Weights of a small transformer language model: 10788 steps.
MLP neurons of a small language model. Each row is named by its layer, matrix (up: input weights) and neuron, and shows model dimensions 16-143. Each number is 500 + 40 x the weight over its row's rms, rounded and kept within 0 to 999. Numbers have three digits each.
After each neuron's rows, "fires after" lists the tokens most often just before its 100 highest values on Wikipedia text that the model never trained on.

L3.up952:518572521502546491472473461489483513539424556552467470559467573538407536460499476482488468531480458528444499501501459531555410509508487418458533480481531417485566468443482566535541572472424518492551495509536498532421510519491453550543487528500531496469542535521544577457569499544535511531452556458558476583509552467548424453488439475489513546545533483441570476524538494575494496447464
fires after: " ", "6", "1", "0"

L8.up556:562480503511476506540518507540454508492454529517462498549465493517529539477507517529487535481502543501476460528471481505408511461536518482452446585610520473447421499526556504464555487562449492479504463438518460509430490518473558496517474446519570480566471469488537509509479437594444479533512533451552541541467464494511493489490543472443470434509426591526497521436491445541521495522501
fires after: " |", "\n", ";", "%"

L3.up829:465585588519505514457478543517473484486488529571502484453506401513534577502492438472506505463482525531546531420472475550461508468505534571503440460548466535430498482482503488530513530559518440494532518520554516533454516448488526500590494577475534563554518449519510472511523459547514516485541475477469470540457526483510510488518468503474463541494481508545461440569547431508476520539512
fires after: " ", "s"

L10.up449:567455481529547505476586467487514474504550499417501539473519531537587497524569534498520459510476464441493465547502522490422538507511521513564550477479411510482459545478589495511550540490508448554547528563523519517494567491447487433501508509468456538568531540442475436520520460463501479503497546408492532496467578447534527445469513489418495527511475458486561493555422498545532391504527
fires after: "2", "4", "7", "3", "5", "8"

L10.up153:508488500407556510534558444537467510507405545479495450499420487504488495518526485482465509565531511575528545514542518455437471448475461528523513494560481491397468516544492440541526431514524528531493446481513487405527504477510445448496495474504486560554529475518522459529532471463528480567459585494511528448441467480470485546458532506508512477645492485582566511494548476540470479470533
fires after: "2", " |", "0", "s", "1"

L9.up550:477532527541456425499518455514515471545518522489469547515408497491525447493486484473498508560553513569473458506513525471496523586523489449434501543455498517524509545493431453524599532512457508547482451490474427477591501549544457547457512542565501531480455500475518535490463510499495495540452538539445527438429433489479549504488485500410491457475537485542566466544516512494466458565570
fires after: " ", "1", "7"

L2.up948:486457410452489477491491546504547512525463426506523463511447491475502539499549571465517546517479475476444457490521513476544515521507487489541474540451421530500510499499504498492458481492434526477464510457553421513504532483506500481507447465464464536471454415519429518616412512550485551446419576408500532485454534417521504496516540533524515527535515489548470501582549497456454542552528
fires after: " No", " M", " R", " J", " P"

L3.up484:497486504566541502544480484585536449477438534533454472515487488541534438534519536471428501597472466560559520464502528527545513549492514508481417472504547471558529537474413591527532517512484506464520464460566412473478534491501535522537480501490514465522526493399504457445494565530492481462435545530480510551565498451458497548483515463493488511583510545555532438510541483493547491579516
fires after: " ", "1", "9", "4", "6"

L6.up683:511487470505522498493492483498414524529472515566490485419467489543504502467494502429559513580492476537463517496595513472506522507495494479510488469488517572527367523448468519467469448528463500492466511521552481512505516535535616526438432431496565505542501507510474494441570513510441572539505472508514395551511497522467505511541438525480466517461440495521429556555483487498506504542445
fires after: "0", "8", "1", "9", ",", "2"

L10.up802:420499511491525484428408519459541431444494547596482476529513465473462530502562490562495490457537510564454549501511493483493549517484486512489474553553550564540473479568509440487603582552487572518467490451541471462435473485454433584412491467504516523464502492448499539512444508595510486525510535542443500534517509458523499472535487530492426495478442499467532529487475565535467548480509
fires after: " ", "2", ".", "1", "4", "7"

L8.up424:518400501484583483537470438556467490396408540512464524478525515474532503530480529550489551408510454499387453526528510457489501554475525420488524510570530510498506514520535444501473483554528491473541460472478524550475528493550498542398518503484475559564572561511457474546558442510369505555487489465487477492513496577528410512453452533488516498537483496517518569474539552514468545447475
fires after: " |", " to", "---|---|---|---|"

L9.up983:551553505463462538465498475501474516578582535501515484513511497496529457446501541483504479450571556509488504549537499444500496465528489499444549497486491466504460466525495514576547463493558547528468462393492461526515421464477595453465424514532443493441515542511432537497504611500538517465572533541515527531481438510479480472508528521509406544473550518524462463505492460522515481490503
fires after: "2", "7", "4", "6", "3", "8"

L6.up913:486456508476530535506516486476494529455513524520473481501476554521533441451550501512528462507487442482519521539564499451472595488521533434500548525482502498478459512557558439438517574509506405475507462468548537420497469531454478467533524470513543479526477419447420483522473504492569460467506551592486499546449479545613548457466395523500583494478577487542485580425506520595463505529533
fires after: ",", ":", "th", "y", "s"

L6.up957:482536482427502520471519462517540467498441491495462530486497426521506488475522542453572508532362478463525530473527418553513467563534481558502469495513418443459453465468497572576603563473494509480505482464475531491554495536457465505420556541492515555523468545491491523557507518505494565496549512477454494512511533558485532457539484571517391523522456453490456547551488505485486526459455
fires after: " in", " In", " re", " con", "In"

L2.up464:531454488497509548517559504469551509476484456518458519527507430524482532445527462466491473510439474488459458483524516499566475529500533514523506530497463468428559462455520477575423488530517569500553531464474472522466529493473445530500567456483509434504523508533553580502545461491449448454467531434500578498515416472516489545550479501473477531522472509557443516515573530505534516421519
fires after: " ", " (", " co", " re"

L6.up132:538560499503519450522540533426482512513547503527475573521471507466541477520484507517494492509520512512443507418526564549458529536521519561537448511495438494454506493462449495479512504533443488531569478489511440541492507537462525515491561554502482485485508543554505479470504489506434510511511527511450378504527556499474518479453501512514490411504540492486518564459516496481465514493498
fires after: " |", "s", "c", "As", " As"

L2.up243:519457441534468531436533522473480458395499488451465466429524494539502531549426494462458542446485481515467482549426519538511494528496578498548487415471454524522485499463469546546570568437515457448491536510463512436500499544535520426602443490487429493541513508507490567612503485535539502454538485537476418472528506501488575491474531524435509524499547511517537579500480478491462546533497
fires after: " |", ":", ",", " ", " the"

L2.up248:546548528516512523520503428559549600525532440456504492552494520439498456556479504490564445517460497513495467581508579466532372517481502502523409475523547528507498478425466482544590516494441522464427469515510486492484478518476561448552532500449578490512429530517499557472456464475481536416514496453451544497472531498500525517552603520498460549469519470468497532488523575490439491480480
fires after: " was", " the", ",", " were", " from", " in"

L8.up814:498459549512427503524561439454526485536448439521481506462482490443481508457494440527477485508512534457440497584487519434474473552471511465509498478544544482599546463548547515475516533493531462476499512505519506507515574476472428514528562518439524514527537453467479514494526497598544471581532524545504510525543493517513535501438526441461529461486396496449547505434490403553507495540500
fires after: " ", "\n", " in", " be"

L3.up849:490513631481506555480474524455445459490490454480421545425490475500472531511510490562467558492417441501504494492424470518433456505543494483547476464567498489526467507480499500504483569521475510506457512458507561456504555513510562475502497494480488494548559526602503405526487481543510558469511541517472485458508577538499498454502507552406477523548472515515473481558500558530446520511505
fires after: " the", " The", " "

L3.up194:504509466521525523468467458483575533587546477548502491494545504556487466489469495513528514459548504462427460460483499420518484490499467488501511564504516517438490514460425571506536473503559500561489439470586423464466498562390478499519510482541548562544455516556507453503553460519411544443552517573517526520544534481505508519496441566504498459500555544469516616543504474448518553508445
fires after: "\n", "|", " |", "s", " Party"

L2.up19:476578466525528510450487449503547542510548469558499526502402520462483501530501493509529491488479368484509538556490497490485490585516534481527464560541515470483485517477489508502549485544521486558538452489528449484555439549490470534514538463478544461530457488458496549489454451525485538489493495479484533467485579452470470510561541453529405485539488561592549508578450484552499545472563
fires after: " was", " were", " is", " being", " under", " be"

L3.up349:566496468484498566488541504531481453476536506502586553500478530475534487512500562465498558516524543536481512562429497516487555506406416585485503498512484503440532490510435452520483533517501525437496563508519446493506496498476490473570497527481526478476515497452481547525458474474527496538493544518474571458487478511375506494533600491509478541522458586514532416512540531516445556537553
fires after: " and", " ", " +", " as", " |"

L10.up658:521549510444401494409554468489552498482534456587452485493454467498494413485524460447494489489446465533517549472448497508491472472471485503550558521476559539488582481483463474451511493436565470481557541489496464515508548431516487518445479486521441563471514546469496535492429475499476474567460436507482552504496369454478523486561463529496450481558531516602529495466530466577558505492466
fires after: " ", " ("

L6.up293:443539543455569504546525504512501521472504590459477478581480513482541447473439504532492516481519458549588506504492543439453488496471441446516515480546472543468497485567459482591519515472452545520506433530495482536560460513475445428504523519444467473462480462513482485478576554520543509515506520531511399474426548494540498493439573512453486535598513452540478498534547514521532498497454
fires after: "3", "1", "5", "4", "2", "0"

L6.up640:503466572483462439496513463489512457475469536455502486564501475530485513437566435504562484480519513424523520529506478477456566503474460490560542541503499503450467506498379543514445501521491474502441510535546492556522518493458498539502558478492525518551410482542552466493430584525466496524484574515536485520442578469541514535453543511532534532570506408453550455500508525552493572483490
fires after: "\n", ",", ".", " as"

L6.up347:512568491476528495484420437531497413513468513471493537470511555552501513463510503476549504439491494496500506468501554521485508495540461491488555484433436504535497586535527520455534568479442490522580493408471448484502477470427473460589507477465526505524561568445557509548528423472500477560500544488566381514568464466489538472487479450433508463473503440481478502457496416563459504561518
fires after: "2", "1", "w"

L10.up516:513529508534515446462541443449462514479473565468514537499548503480497589465479580465450541540420465503500405556432524477465498500476470495499535529469524634450450472591570498462548496566476527511466495578539501534497473476488451434502471497447506463546571525565470573538487484434502462507535530507491450532524514497527548456459491458509469544501520498481556451475563532497509512541542
fires after: " |", ";", "1", " /", "0", "2"

L9.up171:486461502479466525537493553526577476517491475522509462467570490499605488496535531452487514533501538510459442566570527475487490428518479523495465532548489511548494545470447452489426510468537450537462518506490459587535543458519507428468499446513453447470485481572492446527486518513486448541532514544566472485489460536555626417473468496488418425544538513503478522463555497540541442525530
fires after: "2", ".", "4", "7", "5", " Mc"

L8.up832:440463464573505522576442492552482521463508497502453571524483512456509446486536510427528476462471494510500527477554503489491461500447481513509482491485456498520482495497528460554483547456503508498513491478490496570462505538495469479535499493519451522515482486572470558572522456514460479577411427573525509515479499467559611459521504466474506523525524479417468434434544516486513480557496
fires after: "2", "4", "7", "8", "3", "1"

L8.up376:571522495574518467522503477529499501421505507515429502524439494488528547459456549509519558530476534490483462473493529505478499525522457538523495561507554463484491523594521479447483546552481505569501494534536490600565557487565471441510440533526499403590495460504543527539486499497458446438522415468520468514479570423577516517495555439541506498512519500432502490462489428440553496513497
fires after: " |", "2", ";", "7", "6"

L10.up172:461531528491518467505525473444474481528474541493523439516519449455487544449497544476548569470510507563469468531460511499523516502558450499506483531533534479466468478544542580487481475507480567470489550483490439585499553521472465455461528490441536481567448444550515457556496464501483471568567497453518521524493512468533390494497475428481437472428445496423469466442535461464555453536485
fires after: " |", ";", " is"

L8.up908:535468462478521586502525525550457577462495498447464543460539565462488393568466507511586499557493577519522515514496527508485484465465505506602489536501529457438514430479507577534472511468539493528457461491536460515496506564516419487468528470457496535493426497471433501576499528506578493534501491455452481524502548549453447486516430540536446471551473547483569526496441425528480479576524
fires after: ",", "2", "3", " in"

L6.up717:604467525479581485481545378497450514406539437524495569472528515465509492473489491523516519455520518476394484533551566525511475492532438568577497515421522482518488499476508469534499485442477443523550498467509460503450499422447541509605513432557505420514491502461504504504488500446555440565531518486533558601460531449474447464556450568529413499535524497479545470464546538530495492420526
fires after: "9", "1", "\n", "2", "-", "6"

L6.up712:542515411493508451447497518492449449492460525508442507509557483441500559517559448497543541487499458504478491530560498435538476479459541471527459485542451469541490453495517458415498525551510485477495515465494517534540467450481543490451457441486466560554550488469413479477526425454554535484503490473528451502464456543487519512508449561454575548527483523566505475508467531476473502573492
fires after: "9", "8", "0", "1", "3", "2"

L6.up186:469551498492477518453475525479499565551500526539555491494500514454435473545469467503453475557512618572486547532490524482494522505441496489455513457522558522456509537476466455586547517518466420439527490461500519503463437487447508514507550561518510518479566507530460452502563557574522547465496485531548454502571476482408554385477548538465519470538454487436475465513492552495466498595499
fires after: "s", "p", " S", "t", "c", "z"

L8.up236:501474488480575501440504502501513468511448486553566555472501447428562546475505442533501543482491507474515515508461482510516520500482465493548494508406514568508514463477569532476452487523485520429506523481557497463483520493486500496534540447413556527500555471556501489470490472505521451486561540487552502508465553580422456482451490545408462487499444419497486527463502478607445485555542
fires after: "\n", "2", "0", " ", "–", ")"

L2.up654:499399480492419425465521492490497503458420476475483533459532563484550499464435527535491490456456497504472489549449494451492507481493468454502543539514505459400529484492546466559544524446514560531507461437476474578540505541533513484531485537567491537548502496527512511559594491477577458471572519445385465472587481564467455491484467492556471466503502447577466555502455449517499403465478
fires after: "-", "1", "–", "6", "2", "3"

L10.up825:550493503535456482575499491529432517470474496483480514501483473499505572476513520527518523544478510477466482478568565545492478510494432539530508536454525478436572489565534507484438522470522534524513467481517553539485560441578513500500522533492491529518481509529528455476573449514512503530476587508479486455481551456504512548593474495467415385496502439461505479470541521468526493498491
fires after: " |", ";", " W"

L8.up776:482521490490482459456574496478530513523481531512470503516511522454518546423480565538412532471433451386517461481531523490526430513474547510457458510560569463517457505543472533564500576479494518475489549539533491497561497440563459506524517475484530553535564538468508510496429410497478516521498448484530524526477528560481449520461471507467539489429408570490533550417480523517474563503548
fires after: " |", ";", " in", "s"

L3.up775:486500532558494508571432489553505564494385563542493479498442526479437518518523509479496522432486481530541569484557506438530525570549532516510504551473508549556466491469523484462483438553550489474468482475541476467490457570477450507532503501480451510530462498478522426509506439480498599433517451472451545517468498490533509507505570446474558474541452576469409511525545456516481503552441
fires after: " ", "s", " the"

L6.up799:509542515494496519407540527505425487512510444508430546576545478513490402505457511532506528511491520516516492464502519458503529459535489506486482464522482535499477538464460534476544513473445598492520467527525495497508473479456547471462486478391569502515541542481517470498468469504567544502466486443499532430492483496548491528548492476435482571601489464540453470486509499537499531477568
fires after: "9", "0", "1", "8", "\n"

L10.up551:420559494539462524441443534530450549471454521591470537486495522520535448479516529560539516462463549470516543586472446544432436474474487455507568526537537454533528502458504523485487519507505467541501555472479480488502497447502448507516539444474522575504505417503472512561469552555467450518542547491427498502515528466506486535494494469431514508495500576522491534448463484437544437483530
fires after: " ", ",", ".", "1", "2"

L6.up847:473510460517405466457441489543454389495489483506502507537575431452564503528454504456510472523522497539472494514458557495432548576499474519500517491458434499553420447498503476487546458473570476501542537542497482479490507526508572552515502550493546488571502488500530520592531526529488522493508481501486445534491484492488474448522563562495443462426451523596509497473423526501502447490500
fires after: "|", "==", "\n", "According", "Early"

L10.up779:399480533511530558410519516524436495427610511508472483433495444561475491485453519426568502475439562468449554561593445504503465471512469472528518508503452478465493506479489472444523462529491594431508531506567544524532451499487518474421537487450531502516561532487470531472590464552555503471504524508551441465466432483468567489474512497479503480510419445518433530517504471527529465416525
fires after: " a", "ologist", "0", "1", " an", " footballer"

L8.up503:498487549473527516479435481522439439416490509521465453450453479533566502528560522497526580514463513445462569479475518495573509478540504510466504507491552518576509524437519552473550498520450461533504491478554495456546465539473521480562512495415541490445533536562509523400483527476519508514500415536516442526471471435544505486500537490496523440519412461412519491512558498478439519533462
fires after: "2", "1", "8", "6", "3", "5"

L9.up609:550492479524528571546540485488454553533521424475484495561517482466536409592437424520528508467504461472488470491482539443521537529501494450534547546545502448513475474506505572511509523442587475607549475486555477513529471415455508502425508541542528500474537529476551530490496513469571480516428619527511485510546474484476466484504451506524462468511498496513549566504495463550525492512474
fires after: "\n", "==", " ==", " ", ",", "1"

L2.up767:545467502516493491531467491486492533517503497586506552511488461511554498544547476439496488445457555537496515479449499468520530522473456480543466496481481485519546537430466448502495478498407540444455436501504506496472463515530460530511553530429499536467519480516500466573456469541473470396518525482449507414524502469536476516414567558406516469501441549511518498610548474541482527501525
fires after: " the"

L9.up447:503591425429547546541540531583499446456468506552445450527546415527446503498576464532431468452503593488522533504528494517395475451516559518551551488515553506476462526535498544449456460499493586548536521470519515576499463513456419470452453486457505459459501487542429551505506505503487483502502512529524494442506482499435536435509557428497583469471504504488494509460477454398503485498500
fires after: " ", "|", " –", "1", "0", "."

L8.up582:475547530486487601417549518556493556440550466493508470507496589524557406428569548449537471451495490540544448539521502559529510563436466490497467557481521492516516570552525498510521491515545465521409412525476528497475437508500491486461549439454535500567511499533490443452515508440457499473495511518502431545479558514486515449472445523533461573480535493500489542463501444460497449534495
fires after: " ", " to", "s"

L9.up616:497456523447503544486541482451510533462525538527466462530592524512475435543528569502397432551532428525498477499570519480412496456559486508425530495458549475505499492509467588492482523493442570566542551491546503500479486609537434381463482491519511451572512447512561524489514505468438522561509489483429464549524550472539525468472475472454508475564518539465437455428502478476502473503519
fires after: "0", "3", "4", "6", "2", "7"

L8.up301:558518474544498507536502483535563493531524503468454601459449510502566412531532451422546520523479511457500491510494470518520466544469550451492484548477488482445618518494483454484532493436464621523470533562486493448511494540495468468456497508452536521564477477479455545514550534577474470492499459519459505539442475503595522395474475577473500504435511531514539483474479534474476466514497
fires after: " ", "mo", "t"

L2.up655:514545451474542480577500490436475495516521495477475517505544445511513489538517441541452503456494446445484411517532503485510528486499493497472538487466465503450482475527478503519423507518483497554551536478483510519508486501527553522519412480484517511534474499520553607516437504450488518532467467418422590566521528555553471453499484493477512550487593447501551575477501453494439492456477
fires after: ".", "0", "1", "2", "6", "3"

L3.up919:475473443484483546505527441479515452521479513546540577482493483490502574484445537482506494520500475526516512491482463525538498537518540511533559499506484514483424453506447508540538512487509512505504487448568512462442533495562520470503513585485535528506484580501443497509520497480479447481519514452477472625490500482481485405493483503524475576575532461511583513477547456506521508549550
fires after: " in", " In", " con", "-", " Comp"

L8.up536:508513503530448504479547527514450459522525484481484542542589427509441502480487483471511502547501472504531512459546478467451458522520452518509556474393445491487504489533461609486544416519438456496482548492520459471519544458527436566492508532502508467519444536485527498469613467501489481485473499522501486495513465491508437556530458531509481579447486533481550470493505528504541435517455
fires after: "\n", "0", ".", "|"

L2.up460:502555553458517500497495526407438405452463499531468525583417504483541558522549460471465491466456522539551457517466520514513565499424557596514511527523527546479527460528472479591507447534523584532497471479516558546417519529509541565547483531455462562507452442535577469501470394493461505429489513471507489522535471545456514583427511552498484504510467491474489460512565467509485499477515
fires after: " the", " de", " his", " St", " De"

L9.up300:476465441530499574504526436431506525486545548563423494499434518510486458455470498428554488499537438613441544443468509525467458564501464489510474500459506417506494561544571501538500472558454540448529484513543562504548589563421519475493578507502495497607562444532503530473519493560574482526465431499495484479488472441466488466476514511440486501538521542573486492508482505457541492420555
fires after: " is", " a", " ", " was", " an"

L6.up59:563454463459523528510551481458513483502460513605489592494572474514512551476465546444542508497547556530519434540487550486529520515475479447439525444529495511510491508565476443503432481430506559437473515442493470582571528444487511484531427458494508501469461538445498502487563511463518507487504504571461503505556504546473556527534485585495573484467527509516558440554472460531456442519511
fires after: ".", "2", "9", "0", "3", "4"

L10.up381:544517442542517427508544475508464496543417479389449413464472470470532558526481453583509560418457453528430430491457426533512522497495556531436534581488512523507509546434535499492534537524542523422549486566573461542465530471491491558468430480460546503504603486533504523532487463488443509486454475546518516499482550536498504539449452519527536447537391474535458518466489452494518501496490
fires after: " |", "\n", "."

L3.up782:486555531483580475565536495516514533546452528483494561454489498486464585532557503419485523480522500439495514420553485489551554464406530481548506440505476522455573509459504479578453443480485542434531492451535553493530516510546433527551524509490491475463503502511574465485499488428491591469488491547490588521525531461505453460510517523547500506491457513505482532439548513457434451489582
fires after: " ", "1", "2", "In", " In"

L10.up445:519516490535471574506454517469524592558561440582494507559488441455561493523559481517500558493448492491596449451523491445433474493501480512445539425564518442475487539560534561452496493499522496496496542475510470500465576441455439446483511423494534509539541463483482546470565502403500448507485529514531509500513437517449522430527486452436489482497529451509453487514510520459480484386522
fires after: "0", ",", ":", "1"

L9.up102:531437498540452487471548514553535494497484534522487531535588452491497487520547533421528530532504480478485476504492419511548492532445388542503456533471526524516524529462490569466522473467502542410493479505502498449494472562443561455522526572477521488522421470495464487513490505540463522398520532532545459545516510570512466485490480616539510527512494501460508565479521516558442418547467
fires after: "0", "9", " ", " North", " S", " In"

L6.up607:446470521443520435442595477495523509450500552547474523504537465464513449513462552477416458520548474575446483515527508476420521525550512472450479452496540503509600539566539512487533481524521482462440482475455521469519474499514494486474516457534407538503466495490484464476473476551509499528526497553509534479505534495523520522502536545488543503570518458521502492587495442530491449515506
fires after: "1", "9", "O", "5", "3", "0"

L6.up53:583539541447505462491527394474418504530488519491573498531515482431553484441542529464511495482472454517462515514457578576523538445483483534525551419441479493486467524561439521564491461554458467489510521461459482527507509484450551470462489590425483577510445442502445516471492454533523440457420512546454540517446533444538511580552445526499471474548568419545539474441502526452553493503482
fires after: " Ha", " Le", "H", " El", " Li", " Ho"

L6.up706:569576494550440498458529418480510520560459438501425480528482491435413521532493431504561461488454413500502502535501431572413440569568496485480470561545501550545472482480419544505529507488517508484419557553484465515486542515489529544436506506473505488474458463503557533506493480517500581518462524469479519567511440528494462534498460495505430536507442543517493477502520546534483504514541
fires after: " was", " is", " Battle", " be"

L3.up427:542432517559517544556539497490528522409536566467433545474554502528490510478472504496528478492461475437551457446473506373454477511485478505544554524553446506489569446573507547473429590515510450564528587582516481472541498544460457499545536581422508519497500522494513530560465542541539519467552521526485537525477516488562523451489489482505461584542508486437521541511534465480529532494511
fires after: " ", "\n", ".", "'", " \"", " we"

L10.up642:474483474516445520550488451485509543431481514541469437466591562509569545509530557512552476558500584492527512552495530538411513451491543512513525447448490450433588474525460473511438521430467465454522421540500530488499574526504449506501432558507465535573510506474543486520528496561499507553531458509552439475465567504464496456551491521443473518499433592519544481498522523545576536460516
fires after: "1", "2", " ", "4", ".", "5"

L9.up643:585508508496510514541469466501516536500530532446503561492575528418472481581518496458546551462465511473452467488457440465547571494528506476531499503546463500513561507464514578489450476468502460494511516553567528478403493517510526505477589498467434536434550518472496571524497525506493534394466510491469482582575507505527493557524517547451488508530441470489541556519434451478455454501485
fires after: ",", "1", " in", "9", "s"

L6.up911:459500484483499485520490443449469506523533516497495544495430521523524464512477461435454501500519554492493496495489511444522551495527465466491516403501526504419483448489465517495570490568470509500495507517565476576527463490470467506434507508473487487556515538564495521458470570477490551459510412543548461547457478548471462478431527486509503493539471484505468503457428549536521487483499
fires after: "0", "1", "8", "ol"

L10.up586:482578535530467497434498539469542517502539468580488519533490492407523516546489539446459494502482556517401487445560495498523425522556464551540462465497542520472520468468512463512486495475540507529481473502532494451529453433550419485456572444513517457511561528480564487552491581570480467493511529550553524548502487517508549530547488540498567514532501412479508498469456501532482488461511
fires after: "9", " |", "0", "8"

L9.up444:520506517512449551519538513502490480500484564511460455555478435527544580491528494512527493497428452468522524502502481565513457498453482525492530474492565514549513497501507524465590508503499513542475595580510474456564546538530478492509522495498469488450552471506466499571539532489470569534487536512541586535539475512452485465567489529534468532478502479514515432513418511515512451529474
fires after: " ", " in"

L3.up268:513522527504517500500515531516413467386518481567488543428545499443520578512511483450423515454393456549535501493487575519374554556474453519485476511562518515444448523543497532478493509561475415447445521514523476465529464484589473451513521509501474455530476519511510479546501477549470547523502477554501533469476509520508461563487516507559488501491441504506496499568528458590457575453461
fires after: " the", " The", ","

L6.up790:598533492498438564482444493463472509481461511503553450473502588532551483411514459523475391522480550531478455549481542529492514547443480480496475506477509468482492494561436484538494615519564543489457423505514486470492449517450421516499572475503473549497424490424436539529504408555513476545439546548441491478472512517482529527482454551524484516510501513489564481543561500507534497515575
fires after: " on", "2", " ", "with", " On", " Le"

L8.up239:501524492561458566551570464477511447497470562473496483511413416467574421519450515478512503500493501452461448589460483419514487500442477501506545456492496561558552464552513531576576526486509545474447546472532483473552499525437456544520540516454515426484563453504493404505513484495509445516510488488516574504441448489444470464481468551499462477428480504502503542525523491524456420449539
fires after: " ", " de"

L8.up372:488442393500526563556521509479513499493517480462614512485499497457511413511511536483472502514455528517578549583498517532503555451541540573562517495477466477448463574518480492481487510447533470557469521473524515534496492511513450479498517539499590509587514466517508573534469514510533432434489485515516544618491551409535544427523503447485485483528515403491555542492438467532547457525489
fires after: " in", ",", " In", " October", "2"

L3.up692:552526483478557465497528503441475558520434513497535565513485545494475501541498422443486494485511562505460454492535516455462522467506495509555522508473439435436539451523482481520541565493511545513506502481497480451540509481521493500458473468534444411479437504468526519470499465489484455541450517472488589506427536494580541460486491561526519553468470481503482491457552479518488568446499
fires after: "2", "1", "6", "0", "3", "8"

L8.up972:485556463445531497490517498482468464379504531473484498465520511485532470511506563495463555436528477537536561539499476479511489466476491469504529451470461494506505526584496423492534478476541537471490529472492498495493511487505477494464485450428471480519459545526387582480498498566505517513528497512551543476521539460487515450478567472478565536490462479545540546568543580475477456508568
fires after: " to", " that", " who", " |", " and", " which"

L6.up925:554524501549517473487486469497510530513471521473462478454423394479493470538457481536529559465517565518467506470426480494520466508498468443538516502507538525524531447532493478516558532505518503529593512542481476464474471479472555505541458526517487497496563499547489502483527501509533536507462514500548513474468536542415530552497490544480443441518531500412516480508454484445476475483528
fires after: "\n", "1", "==", "."

L2.up166:475505443479479509512549490449495571535481534532484558441437479419448485446519483421475464494549484520490481497509594521559533496470587470525435494488519496502538508439492535534515473477459515516404491514453408465541429507535505468581481529466473473476487453488510511554462546508512566512503542478492518531502480526485477528469515472495483483493470473554461512454521390493481525518572
fires after: " R", " St", " L", " S", " M", "dr"

L6.up422:464585500527453458569522505470559470505526497515552519517538496527493527502449589483463533467545536488556511546456487511506519558479478499472507549525473548485511493529506557487520501517497461425544470475492506480454501504411531555532467514532514517495514509549460486554536519540556563461451495445477521448448432513436469547472418473501504495506488524518491449441464493498413471528469
fires after: "s", "–", " S", " |", " ", "S"